Part of a small language model's weights: vocabulary 2048.
MLP neurons of a small language model. Each row is named by its layer, matrix (up: input weights; down: output weights) and neuron, and shows model dimensions 0-95. Each number is 50 + 12 x the weight over its row's rms, rounded and kept within 0 to 99.
Before each neuron's rows, "fires before" lists the tokens most often just after its 100 highest values on Wikipedia text that the model never trained on; "fires on" lists the tokens most often at its 100 highest values on Wikipedia text that the model never trained on.

fires before: " |", "\n", "|", "."
fires on: " –", "\n", "s", " ", " —"
L21.up237:42 43 49 36 59 64 55 45 36 41 53 31 52 56 72 42 42 43 53 61 52 36 62 56 47 66 50 57 44 54 46 44 67 44 55 56 50 29 55 71 55 24 29 66 34 71 63 40 53 53 52 46 60 50 54 41 48 57 71 50 57 65 54 59 46 55 49 53 55 54 80 45 60 73 65 54 67 49 56 69 25 50 30 56 28 35 70 42 58 47 50 65 32 58 43 54
L21.down237:52 49 20 40 53 36 57 49 36 67 59 45 46 41 98 44 56 46 64 69 45 50 61 66 40 53 58 38 55 67 63 47 40 29 44 49 28 41 54 27 53 59 81 35 42 53 48 30 67 62 71 49 26 43 29 62 53 33 49 61 59 25 45 38 40 36 51 42 58 62 51 59 42 48 49 35 38 56 43 48 27 72 52 32 57 48 57 43 64 43 59 60 34 54 59 43

fires before: "ed", "r", "ment", "es", "s"
fires on: "age", "ach", "sh", "it", "ed", "ef"
L10.up172:49 66 57 39 42 70 40 52 35 51 38 68 78 60 59 56 48 39 54 39 26 51 32 68 65 46 58 41 37 44 52 40 18 35 39 50 59 53 45 41 50 40 36 15 66 42 43 62 61 41 69 62 63 45 58 46 51 49 42 48 57 51 61 46 52 48 41 54 59 62 31 73 35 26 52 57 43 55 33 57 63 60 53 22 66 46 54 47 39 69 63 53 52 38 62 51
L10.down172:53 48 50 54 64 66 51 64 36 55 30 47 49 43 58 52 55 56 31 54 49 51 37 49 50 60 60 73 50 30 58 63 60 42 58 55 56 74 53 72 43 49 47 51 27 25 25 64 71 44 59 67 48 68 43 34 50 80 57 49 34 52 31 53 49 69 53 19 61 28 70 45 18 67 77 48 52 42 43 39 45 58 60 48 67 45 53 41 60 37 64 46 68 54 42 31

fires before: "en", "now", "n", "y"
fires on: " K", "k", "e", "we", "lic", "ut"
L19.up597:41 51 56 60 35 35 54 49 64 42 61 44 50 50 65 61 47 49 30 34 53 44 64 61 67 36 45 38 55 56 41 51 32 71 51 59 58 57 49 60 72 53 26 50 37 66 56 35 57 42 43 35 60 41 32 69 45 33 49 68 46 53 49 57 61 41 43 50 52 41 42 62 71 32 63 37 52 62 47 49 38 33 54 40 25 65 15 49 35 39 47 51 34 44 52 66
L19.down597:37 56 44 60 53 35 64 58 76 54 77 52 68 58 72 44 52 28 40 42 63 47 69 64 67 53 47 51 62 60 48 54 52 74 25 56 66 45 55 49 66 60 40 56 62 58 41 33 47 44 36 42 34 32 34 70 27 48 42 53 44 61 65 39 42 39 46 41 74 41 51 68 76 57 55 37 54 46 39 32 63 62 50 42 59 51 49 40 37 57 34 56 31 58 33 81

fires before: " |", "==", "s", "===", "The", "In"
fires on: "\n", " |", "ce", "op"
L11.up363:45 55 51 41 61 43 56 44 44 55 63 61 68 62 49 45 61 44 26 30 53 61 63 50 67 47 49 75 44 67 58 44 46 54 41 62 64 64 54 42 64 50 58 49 28 66 55 16 44 55 69 51 47 50 55 64 47 45 50 45 49 32 43 30 61 59 40 62 74 41 59 39 55 38 41 30 49 05 50 43 72 44 40 64 62 49 37 62 46 61 56 46 48 54 48 51
L11.down363:51 70 58 67 53 54 56 48 54 61 49 43 62 37 48 44 33 29 60 65 43 60 32 54 46 52 39 44 52 35 69 52 60 38 43 55 58 51 45 51 65 37 47 72 46 38 48 64 39 57 41 34 35 63 43 58 42 36 52 45 29 33 79 58 47 49 50 42 54 27 51 52 56 61 52 48 39 68 62 60 80 41 45 69 55 30 58 35 35 56 55 42 65 34 66 64

fires before: "al", "ated", "ation", "ally", "tion", "ary"
fires on: "c", "u", "ter", "ci", "b", "ber"
L10.up656:56 51 50 47 55 43 54 48 64 27 38 60 64 28 63 46 52 35 56 28 44 47 40 52 57 50 49 38 31 62 40 44 54 39 46 40 44 46 57 59 41 61 71 50 53 65 40 51 72 43 72 32 64 29 38 38 28 27 44 49 46 43 63 35 92 31 40 56 52 36 55 59 41 49 58 55 59 83 51 58 62 56 65 52 61 70 42 52 71 63 50 59 15 43 42 49
L10.down656:38 62 72 48 39 31 60 42 53 49 49 56 36 20 48 55 61 39 57 39 44 42 43 52 55 70 51 44 42 76 53 36 65 66 55 22 52 46 59 69 49 68 55 43 49 54 44 46 50 34 56 40 54 63 50 61 60 59 49 66 37 38 82 51 71 43 46 60 64 67 53 59 61 35 47 67 50 45 46 44 39 60 60 60 54 49 36 42 53 51 53 42 50 56 23 59

fires before: "\n", " |", " "
fires on: " |"
L15.up384:28 31 49 50 55 64 33 48 52 60 57 74 63 42 46 75 61 52 34 36 57 26 54 69 66 75 54 61 43 49 32 24 48 34 37 59 69 39 60 64 49 63 56 45 67 50 69 53 56 45 35 71 48 62 46 56 48 48 67 75 33 45 33 51 83 56 49 58 63 57 65 41 68 50 42 70 40 43 67 70 46 43 36 50 67 48 43 75 43 50 54 62 53 46 53 37
L15.down384:44 52 36 55 42 51 41 50 44 56 61 59 53 48 48 52 53 44 62 49 15 54 55 50 40 76 46 49 50 76 26 57 44 36 52 51 43 66 58 48 63 39 32 61 66 40 28 47 65 52 31 51 48 60 42 92 57 54 40 52 46 59 46 56 55 51 56 71 67 58 42 56 35 46 55 72 79 58 52 43 55 42 48 48 54 55 42 49 51 31 50 47 47 40 29 59

fires before: "\n", "|", " "
fires on: " |", "\n", "tri"
L15.up390:65 29 43 52 37 34 50 46 29 40 44 61 74 38 68 44 53 56 64 79 69 54 50 34 64 53 54 44 46 45 40 57 49 60 31 69 51 40 55 79 62 44 56 69 40 79 65 38 64 53 49 73 66 39 36 35 49 43 41 46 39 44 49 55 48 43 47 66 26 42 60 34 45 47 76 61 71 28 45 40 31 33 71 50 41 30 41 43 66 56 46 52 50 46 62 31
L15.down390:56 50 22 49 18 51 49 36 41 63 39 74 64 69 74 62 62 57 49 44 46 58 81 71 80 62 44 66 35 35 49 49 54 43 58 54 51 58 60 63 63 63 56 57 62 56 56 45 52 48 43 65 40 36 69 82 24 65 49 44 23 80 55 47 40 53 38 58 46 60 61 50 39 51 38 47 46 73 74 77 67 42 39 47 41 73 31 49 51 54 34 56 51 61 56 54

fires before: "s", ",", "A", "t"
fires on: "'", " Record", "d"
L6.up230:38 37 55 46 33 37 54 58 47 70 46 60 49 27 66 41 39 38 33 38 53 54 30 62 45 23 41 33 38 77 69 38 34 32 52 44 39 63 49 55 44 29 51 59 61 41 35 40 49 64 62 51 52 44 45 53 68 39 35 61 36 44 47 38 33 29 39 63 52 53 40 50 64 49 37 66 48 38 42 33 60 31 29 50 55 29 52 51 57 53 70 61 42 45 52 67
L6.down230:66 53 72 59 58 64 55 56 34 63 56 61 47 56 46 57 54 41 44 52 43 49 57 68 52 45 52 41 51 34 44 44 17 47 53 58 51 32 55 45 63 31 31 41 54 59 32 58 53 55 64 38 38 59 61 52 55 54 65 33 56 37 33 46 37 40 54 51 54 57 49 52 56 48 29 43 49 74 37 57 43 15 68 60 61 33 62 44 60 47 65 51 70 41 39 57

fires before: "\n", " |", "s", ",", " ("
fires on: " |", "'", "ia", "ko", " and", "ley"
L14.up563:37 70 64 66 33 74 37 53 73 54 50 47 42 39 54 51 44 56 44 67 59 51 56 37 55 52 44 63 47 43 55 51 34 56 32 51 26 53 32 63 65 62 40 60 67 49 54 44 64 55 66 75 52 23 55 48 28 57 46 32 42 69 46 54 61 50 68 62 65 74 67 25 56 40 59 69 68 56 47 65 46 56 47 53 66 42 63 52 35 49 41 43 58 43 50 59
L14.down563:62 62 37 44 68 25 65 46 25 64 46 56 58 59 46 68 60 60 41 56 60 47 39 60 53 47 66 51 56 44 56 52 34 24 57 53 70 44 71 61 39 41 48 57 44 60 58 49 55 48 57 36 37 57 61 72 57 43 46 53 37 68 68 38 40 49 50 41 58 34 38 53 39 43 49 35 45 64 52 21 58 48 48 55 65 50 71 54 36 52 69 52 39 38 71 46

fires before: "ment", "ed", "r"
fires on: "age", "ttle", "ish", "in", "y", "at"
L8.up555:42 61 59 53 65 58 56 49 47 33 43 46 51 77 67 56 57 44 46 58 26 76 63 52 66 52 41 49 33 49 41 43 56 42 48 58 52 65 40 48 58 40 58 45 56 64 71 58 91 51 52 46 63 60 47 49 69 46 42 53 49 23 44 57 35 36 51 54 66 67 57 58 45 62 69 46 52 65 57 43 45 57 43 40 39 56 61 39 52 51 66 58 47 52 48 48
L8.down555:54 64 56 69 37 54 52 36 43 60 45 53 53 55 27 47 61 53 61 56 49 68 49 57 60 58 35 49 49 59 40 62 49 52 60 56 77 87 46 64 59 33 57 48 45 42 50 72 63 57 52 40 60 49 48 41 57 47 65 50 66 36 61 61 43 36 58 34 74 45 54 68 40 58 70 64 73 40 34 38 41 41 88 38 44 39 62 56 38 52 65 53 53 54 60 49

fires before: "n", "y", "es", "v", "s", "rt"
fires on: "er", "ri", "re", " 2", "qua"
L12.up575:34 51 54 62 55 62 52 51 44 31 28 66 40 47 58 44 61 18 29 66 62 43 35 42 40 53 38 43 40 60 56 63 49 47 44 63 26 38 66 68 45 68 63 55 60 60 51 55 53 51 65 66 48 43 52 60 60 65 56 23 71 40 45 59 56 57 62 37 54 69 41 63 50 33 34 45 60 51 41 42 45 20 47 49 30 37 57 51 51 49 62 70 38 59 52 66
L12.down575:57 82 52 26 36 38 32 52 36 47 53 55 54 49 46 53 49 53 50 43 49 45 45 55 52 58 31 46 53 52 49 61 36 50 74 65 48 34 48 62 66 47 38 33 47 66 55 35 40 71 56 32 48 69 45 69 49 50 41 49 49 44 50 82 78 61 38 49 58 54 70 46 33 43 36 38 43 53 47 66 37 55 46 50 58 47 48 41 34 56 76 56 82 46 32 57

fires before: "an", "ation", "ip", "le", " |", "o"
fires on: "ic", "e", "up", "lic", "or", "ate"
L21.up10:53 59 62 43 61 50 49 43 53 58 63 53 41 54 70 32 48 34 45 37 60 36 52 54 30 28 62 36 47 43 64 68 65 45 51 68 73 54 55 54 49 58 51 68 61 45 25 44 51 48 62 53 55 52 50 44 37 63 50 29 56 16 40 34 52 31 71 71 37 48 43 78 54 52 30 62 45 45 42 68 47 65 53 56 55 28 50 56 60 65 54 54 63 56 62 65
L21.down10:47 50 54 56 31 58 47 35 49 60 42 51 40 47 50 40 31 21 52 51 68 22 42 38 42 41 39 50 49 47 48 59 32 63 33 61 62 65 36 54 51 53 58 53 69 47 36 24 41 56 66 52 49 53 37 53 44 57 55 50 65 15 37 42 36 32 47 59 65 53 52 48 41 61 43 48 49 56 52 61 54 48 61 50 60 64 61 64 39 57 50 49 59 43 45 53

fires before: "s", "ed", "es", "ion", "ive", "u"
fires on: "s", "k", "fe", " career", "ut"
L11.up147:43 37 55 50 41 47 53 51 59 67 42 59 50 44 47 31 49 45 67 62 45 45 39 72 54 61 51 51 45 38 61 49 34 61 41 49 41 69 60 59 69 57 54 31 53 50 63 36 49 20 71 36 66 74 48 48 68 43 45 63 22 21 59 35 74 39 64 69 55 33 48 46 64 48 68 49 23 60 56 52 52 46 76 52 40 50 50 66 46 54 68 28 57 62 75 44
L11.down147:50 52 24 50 44 37 64 37 62 75 32 63 59 47 64 50 39 45 71 73 51 45 63 48 44 39 33 58 47 52 57 62 54 59 60 38 28 46 59 43 67 39 56 58 35 45 24 51 49 42 23 37 62 65 26 60 45 43 57 58 50 72 48 71 54 51 64 39 55 43 60 48 65 35 56 65 54 24 34 51 41 49 61 58 74 50 36 41 65 61 55 63 54 34 22 42

fires before: "s", "es", "ing"
fires on: "s"
L6.up156:53 45 56 56 45 55 58 39 39 45 17 53 48 71 13 26 59 29 51 43 52 54 63 36 55 51 54 45 37 50 77 70 31 43 43 64 68 64 77 51 75 36 55 58 74 69 53 38 48 34 56 53 66 49 61 28 70 41 73 53 46 54 59 46 63 40 42 34 45 54 59 48 45 49 59 53 27 54 53 50 36 52 58 44 52 42 68 62 54 43 54 40 56 44 52 76
L6.down156:64 27 55 38 66 57 53 50 49 68 47 37 47 53 30 58 58 69 53 33 65 55 52 65 56 62 34 35 84 47 65 46 73 38 55 65 44 52 52 52 65 52 53 74 51 43 31 61 48 55 58 25 45 38 64 69 52 52 47 75 34 69 52 47 50 49 69 69 49 52 69 66 54 43 26 31 32 34 54 70 50 54 47 56 57 71 56 57 48 63 51 42 52 43 62 37

fires before: "\n", " Republic", " –", " Na", " U", " −"
fires on: " |", " the", "."
L14.up235:61 43 63 54 50 71 60 40 31 47 39 54 44 41 52 64 47 74 40 51 38 70 71 54 56 54 46 72 45 73 48 56 52 40 53 53 42 57 25 55 54 55 69 29 58 65 65 38 42 55 54 61 63 45 52 69 49 56 43 66 45 66 63 60 72 41 33 63 21 48 45 49 53 50 55 71 35 61 55 48 43 44 79 54 62 47 53 41 37 43 35 59 41 50 41 50
L14.down235:58 49 34 66 47 38 49 61 44 58 48 60 56 52 35 54 77 40 36 66 39 55 55 51 57 63 31 66 43 68 30 60 48 66 49 63 49 70 80 68 49 43 58 56 51 56 49 50 57 50 37 55 47 59 38 79 51 72 44 46 37 72 54 61 57 44 22 66 57 64 59 60 44 29 58 37 40 42 66 45 38 59 64 55 59 50 47 54 53 46 38 32 23 65 52 60

fires before: "in", " the", " that"
fires on: " with", "ed", "ig", " Ja", " describe", "ta"
L19.up491:47 42 48 46 70 57 62 39 70 54 52 64 55 43 51 26 32 29 76 47 55 63 36 57 63 43 38 25 45 50 35 46 53 60 51 40 42 56 30 49 51 39 45 53 61 53 50 57 51 43 39 61 54 72 70 55 45 25 49 52 40 64 27 47 39 53 48 42 48 28 37 59 59 32 46 65 61 58 70 41 47 32 36 47 44 57 51 39 49 31 54 53 38 49 36 82
L19.down491:43 45 72 50 28 41 64 48 42 56 49 55 64 67 81 25 53 33 49 49 67 32 58 45 52 46 38 51 48 42 67 47 43 53 74 52 51 52 40 49 54 64 39 59 52 28 62 43 39 39 42 54 46 39 74 41 39 37 64 43 51 66 47 42 62 49 56 45 45 56 62 66 44 44 61 41 78 37 72 79 63 45 43 39 38 47 56 54 53 34 52 53 53 47 55 64

fires before: "\n", " ", " The", " It", " He", " \""
fires on: ".", "\"", " |", ")."
L6.up111:39 56 62 46 62 37 47 55 53 41 42 69 55 53 23 46 54 71 33 63 43 57 43 57 38 40 48 76 31 61 41 44 53 51 40 52 52 34 64 65 27 47 49 51 48 40 56 60 33 55 43 63 28 70 57 56 36 43 53 46 54 56 55 73 54 37 47 56 19 37 54 51 66 48 61 43 44 31 47 37 29 60 61 40 55 36 62 58 47 55 39 62 57 35 48 60
L6.down111:33 47 49 42 48 50 56 48 59 53 30 42 48 40 74 53 34 65 47 41 48 41 56 61 64 50 77 57 45 44 36 67 49 28 51 45 56 35 50 63 43 47 33 37 46 34 42 58 48 54 31 60 47 79 54 74 45 47 67 58 47 54 51 53 43 50 47 47 47 51 46 64 71 48 44 63 35 55 51 27 16 64 32 49 56 63 25 45 49 39 36 53 54 51 64 42

fires before: "ed", "s", "go", "ing", "ion", "ence"
fires on: "s", "ce", "d", "ed", "et", "ist"
L11.up133:69 41 49 55 58 53 65 60 49 75 23 57 46 43 41 43 52 46 31 55 52 39 56 37 63 54 41 43 66 34 51 46 43 57 27 39 59 38 60 50 44 61 45 54 66 51 47 42 51 38 42 42 48 49 47 41 69 52 34 38 70 47 37 45 74 53 43 56 45 51 53 51 60 30 63 61 44 53 52 57 40 49 65 43 58 71 63 51 55 45 78 51 57 60 44 47
L11.down133:75 58 52 75 72 54 64 66 62 36 36 53 55 56 47 50 46 51 34 60 65 50 55 34 71 41 40 68 51 60 59 40 51 45 44 50 44 39 62 39 54 61 60 57 51 68 31 55 28 72 49 42 57 56 54 58 66 41 42 58 28 55 51 53 47 56 37 43 63 33 51 59 36 35 56 36 47 52 43 73 42 15 45 64 37 65 60 83 48 38 38 40 61 47 32 48

fires before: "|", "\n"
fires on: "\n"
L21.up242:71 60 44 41 25 39 67 33 36 59 63 58 66 45 59 43 45 42 64 72 45 70 45 71 56 31 36 32 39 60 52 54 47 48 58 64 66 54 63 52 56 51 55 51 26 78 40 31 66 56 70 53 31 53 47 37 42 56 66 56 47 48 47 52 67 42 37 38 37 37 46 46 54 65 30 34 56 41 42 58 61 27 45 43 53 45 62 32 44 56 73 47 45 66 58 59
L21.down242:65 60 24 55 34 53 33 46 42 77 58 49 66 67 61 46 45 37 55 56 62 60 48 53 46 45 62 57 54 47 39 48 58 66 61 53 51 59 44 81 41 44 57 51 59 33 56 40 58 67 63 59 45 19 53 35 53 65 43 42 21 61 50 40 57 63 24 54 57 60 65 58 48 42 35 54 25 68 45 55 66 39 42 56 74 31 37 59 53 34 53 43 66 71 46 26

fires before: "\n"
fires on: "===", "==", "====", " ==", "\n"
L14.up621:79 39 48 56 47 66 28 56 50 50 62 52 46 61 46 65 48 58 45 65 57 65 44 46 38 43 38 37 46 40 45 37 60 51 43 37 47 39 51 47 74 48 56 44 49 50 53 44 51 74 70 43 50 55 69 46 50 77 63 55 60 51 28 34 35 57 68 66 56 46 64 42 40 65 65 52 24 64 67 51 52 52 41 65 54 46 52 31 53 35 63 58 68 70 56 56
L14.down621:65 59 33 60 57 42 33 58 68 51 56 48 44 51 29 51 48 59 36 70 73 50 32 66 68 50 66 42 40 62 49 52 50 58 61 42 55 57 70 44 45 28 52 35 55 59 26 49 47 62 70 58 57 87 25 55 61 62 44 45 36 23 15 43 53 73 44 58 64 56 43 47 48 61 65 63 38 54 34 48 51 58 54 36 52 54 60 54 64 55 49 27 52 36 53 49

fires before: " that", " the", " to", "s", " it"
fires on: "ed", "s", "ing", "es", "est"
L15.up339:43 64 48 34 47 62 50 54 42 47 56 50 40 45 17 33 36 37 65 56 55 58 60 40 45 39 21 48 59 50 67 44 58 47 72 54 37 42 64 48 49 48 40 57 45 64 43 53 67 39 67 57 43 77 65 55 35 51 46 68 57 46 15 50 41 35 43 68 50 36 36 38 47 43 68 53 78 47 34 44 43 42 62 36 38 36 57 48 53 51 43 79 73 63 50 48
L15.down339:42 68 49 40 37 60 44 67 59 52 63 51 65 43 43 35 48 44 72 50 49 66 63 36 47 53 46 37 67 45 35 66 55 44 76 77 33 70 43 41 55 44 39 42 55 46 26 53 57 49 40 58 38 50 60 45 36 56 46 58 55 43 14 67 47 26 29 43 56 48 19 54 38 60 52 54 83 40 60 34 34 37 63 45 46 52 44 48 45 59 28 51 63 68 51 38

fires before: "ic", "ia", "ian", "ies", "ical"
fires on: "ar", "s", "on", "g", "om", "ph"
L15.up482:19 30 45 48 57 46 57 54 52 47 37 26 43 41 40 64 55 50 63 64 56 53 29 41 30 33 54 34 51 37 43 39 38 59 43 62 53 61 45 48 51 57 57 46 44 48 74 61 43 58 45 60 62 55 50 34 44 53 30 27 68 54 25 53 60 41 56 64 46 38 61 50 65 68 55 23 37 64 59 39 61 72 69 61 50 47 53 49 65 66 63 39 69 47 49 63
L15.down482:44 47 67 32 60 62 35 50 48 28 45 69 69 58 51 27 75 45 43 57 47 50 44 41 52 53 77 44 43 45 30 67 31 39 36 46 61 42 40 72 35 59 69 68 32 44 48 65 61 53 47 51 71 64 41 36 57 44 45 63 48 47 50 46 61 61 41 52 48 60 45 67 45 61 43 50 56 33 68 41 39 47 54 41 49 56 55 45 55 51 39 53 50 39 46 53

fires before: "\n", "n", "re"
fires on: "\n", " the", " |", "ian", "y", "ur"
L14.up558:50 46 57 57 78 50 73 58 55 43 62 70 52 69 50 55 62 34 59 27 59 51 30 45 56 58 48 54 50 71 37 58 34 59 28 43 55 44 44 37 43 65 44 54 44 57 61 49 20 48 65 57 70 65 59 67 47 51 55 60 39 27 40 40 58 67 48 68 56 64 66 68 62 63 47 52 45 38 31 39 48 55 41 49 65 43 49 50 52 56 72 41 50 70 46 80
L14.down558:49 58 40 55 35 29 62 55 53 51 40 23 52 65 42 76 35 50 49 45 61 33 71 62 54 47 44 60 58 76 30 52 40 46 67 61 57 61 81 66 56 12 41 49 57 54 59 49 53 42 57 56 47 68 45 55 67 47 41 51 39 35 37 62 43 49 62 47 56 51 48 28 64 43 53 61 64 61 40 71 58 64 51 35 50 44 43 52 46 35 27 69 51 64 60 38

fires before: " |", "al", "ed", "-", "ing", "|"
fires on: "\n", "form", "and", "ur", " |", "–20"
L11.up738:37 52 56 55 58 51 60 42 54 50 46 48 48 68 53 49 44 73 30 52 49 50 49 38 40 31 36 32 48 64 46 52 51 53 40 34 61 38 61 49 41 51 70 24 40 37 38 31 51 35 23 23 53 60 45 74 37 68 39 74 62 67 54 45 44 45 55 63 60 53 52 62 53 62 36 51 66 49 51 45 51 49 61 63 30 72 70 43 54 64 71 57 55 57 48 52
L11.down738:53 54 40 45 37 46 62 54 38 52 53 60 64 49 58 55 48 69 57 67 39 74 53 64 34 50 62 41 39 24 49 29 37 51 63 46 51 63 61 83 42 57 52 42 40 21 40 43 84 49 42 36 46 41 47 72 59 57 44 41 44 62 26 75 60 57 41 41 80 58 20 32 39 53 38 59 47 61 34 46 61 36 43 56 44 51 45 23 37 59 44 51 56 49 44 59

fires before: "pt", " were", " are", "p", " is", "us"
fires on: "re", " ca", "e", "im"
L6.up89:57 26 47 66 56 56 48 40 56 49 62 39 63 49 70 55 43 59 66 67 37 53 66 59 35 67 64 53 47 30 75 35 72 46 43 68 47 56 43 50 55 74 48 62 58 61 58 54 44 36 51 52 56 37 61 51 64 72 60 56 43 47 49 57 53 41 39 52 55 42 34 57 44 57 25 48 78 65 60 47 43 67 53 57 60 33 50 69 52 54 57 61 38 43 45 35
L6.down89:51 33 52 54 52 34 41 51 63 46 56 54 47 34 51 39 35 38 56 46 25 32 65 59 34 68 76 47 53 44 57 42 47 50 50 50 71 57 38 44 52 31 50 30 34 42 52 41 41 51 36 48 67 51 52 41 46 55 76 52 59 41 21 49 69 55 36 59 41 44 45 56 48 63 59 31 54 60 44 51 63 44 72 61 32 60 65 52 57 44 45 60 68 51 41 46

fires before: "s", ",", " (", " 19"
fires on: "'", "ce", "y", "ction", "s"
L10.up620:48 60 34 39 61 65 46 54 52 61 37 54 60 55 51 40 40 54 45 61 53 56 52 62 50 47 41 59 45 53 66 43 40 57 40 65 35 49 61 60 51 73 55 34 52 61 62 57 47 38 51 74 41 43 73 31 48 38 42 57 53 54 44 29 35 53 70 60 33 37 28 56 47 59 58 64 49 66 55 52 25 51 39 65 64 52 55 43 45 58 50 44 61 65 61 68
L10.down620:58 52 51 31 53 66 49 58 45 38 58 44 50 27 66 39 55 65 67 36 71 51 49 65 60 58 55 61 49 46 71 54 40 27 60 34 43 55 49 37 61 41 38 53 38 50 61 57 46 46 41 70 37 50 38 62 52 70 52 42 64 52 72 72 37 56 40 52 59 54 56 27 51 40 46 51 37 41 52 53 64 46 66 40 50 62 46 60 47 36 57 67 41 32 30 49

fires before: "n", " place", "ish", " de", "all"
fires on: "er", " first", "m", "der", " f"
L16.up149:33 54 54 56 65 52 54 58 48 36 65 60 44 55 23 75 51 70 55 54 60 69 60 46 61 49 50 44 50 45 50 33 40 44 57 66 48 63 38 43 21 50 52 30 59 29 52 70 67 53 47 63 31 62 52 44 50 48 53 33 74 46 57 43 56 62 55 54 54 43 39 65 56 42 47 33 37 51 50 38 36 49 50 51 46 59 43 37 33 63 54 74 47 69 63 42
L16.down149:50 51 36 52 41 36 64 62 52 54 43 34 43 32 36 52 64 42 38 50 65 74 64 47 56 68 43 38 56 50 59 51 59 61 48 44 30 43 55 61 64 56 31 41 28 74 61 42 76 31 59 67 40 56 42 58 56 57 49 45 55 43 49 54 54 63 65 49 59 23 43 40 34 50 32 57 54 20 49 43 57 39 62 48 41 56 40 37 50 56 62 55 19 33 60 33

fires before: "\n", " ", " of", " is"
fires on: "==", ")", " ==", "s"
L4.up109:42 59 50 46 52 70 40 55 44 73 51 53 55 67 26 72 66 55 62 62 60 59 29 54 43 51 33 61 63 35 62 31 63 45 42 35 33 55 34 32 57 46 57 52 53 60 50 62 38 54 38 35 44 69 60 36 37 59 62 44 59 52 30 77 29 57 82 28 61 51 38 47 37 42 56 54 37 49 54 35 27 58 71 48 72 54 49 63 45 48 48 65 56 64 63 26
L4.down109:62 50 46 54 43 33 71 22 53 52 49 68 54 33 67 44 40 42 66 42 54 12 49 68 53 45 52 48 56 73 42 78 44 44 38 61 57 46 63 50 33 47 53 45 53 41 39 34 32 48 66 66 48 54 33 68 37 41 58 61 47 55 55 58 36 51 42 46 45 49 36 51 57 48 71 59 51 46 42 60 67 58 45 76 60 38 81 49 64 51 52 51 09 63 29 58

fires before: " |", "ing", "ment", "ers", "e"
fires on: " |", "==", "op", "and", "tt"
L10.up456:32 36 58 65 59 47 55 49 44 55 47 37 36 37 41 39 59 33 43 54 28 67 44 50 36 48 37 30 29 48 46 26 47 53 54 51 75 56 45 36 41 57 32 52 46 66 32 53 56 61 63 28 51 42 67 81 37 47 52 71 58 37 66 33 41 37 45 63 47 46 59 45 65 50 43 54 69 42 46 43 88 46 30 39 45 58 51 61 55 78 74 55 56 52 61 50
L10.down456:63 69 44 64 72 51 51 71 48 66 50 56 50 35 55 48 57 35 44 76 34 72 57 54 49 59 69 43 31 58 46 34 58 67 56 50 43 45 58 56 57 58 55 35 40 64 53 39 66 65 44 48 51 60 58 71 56 37 47 45 58 43 51 51 27 40 28 45 52 41 47 50 55 49 39 49 40 66 57 26 99 44 47 39 52 54 63 32 48 65 70 53 64 30 64 47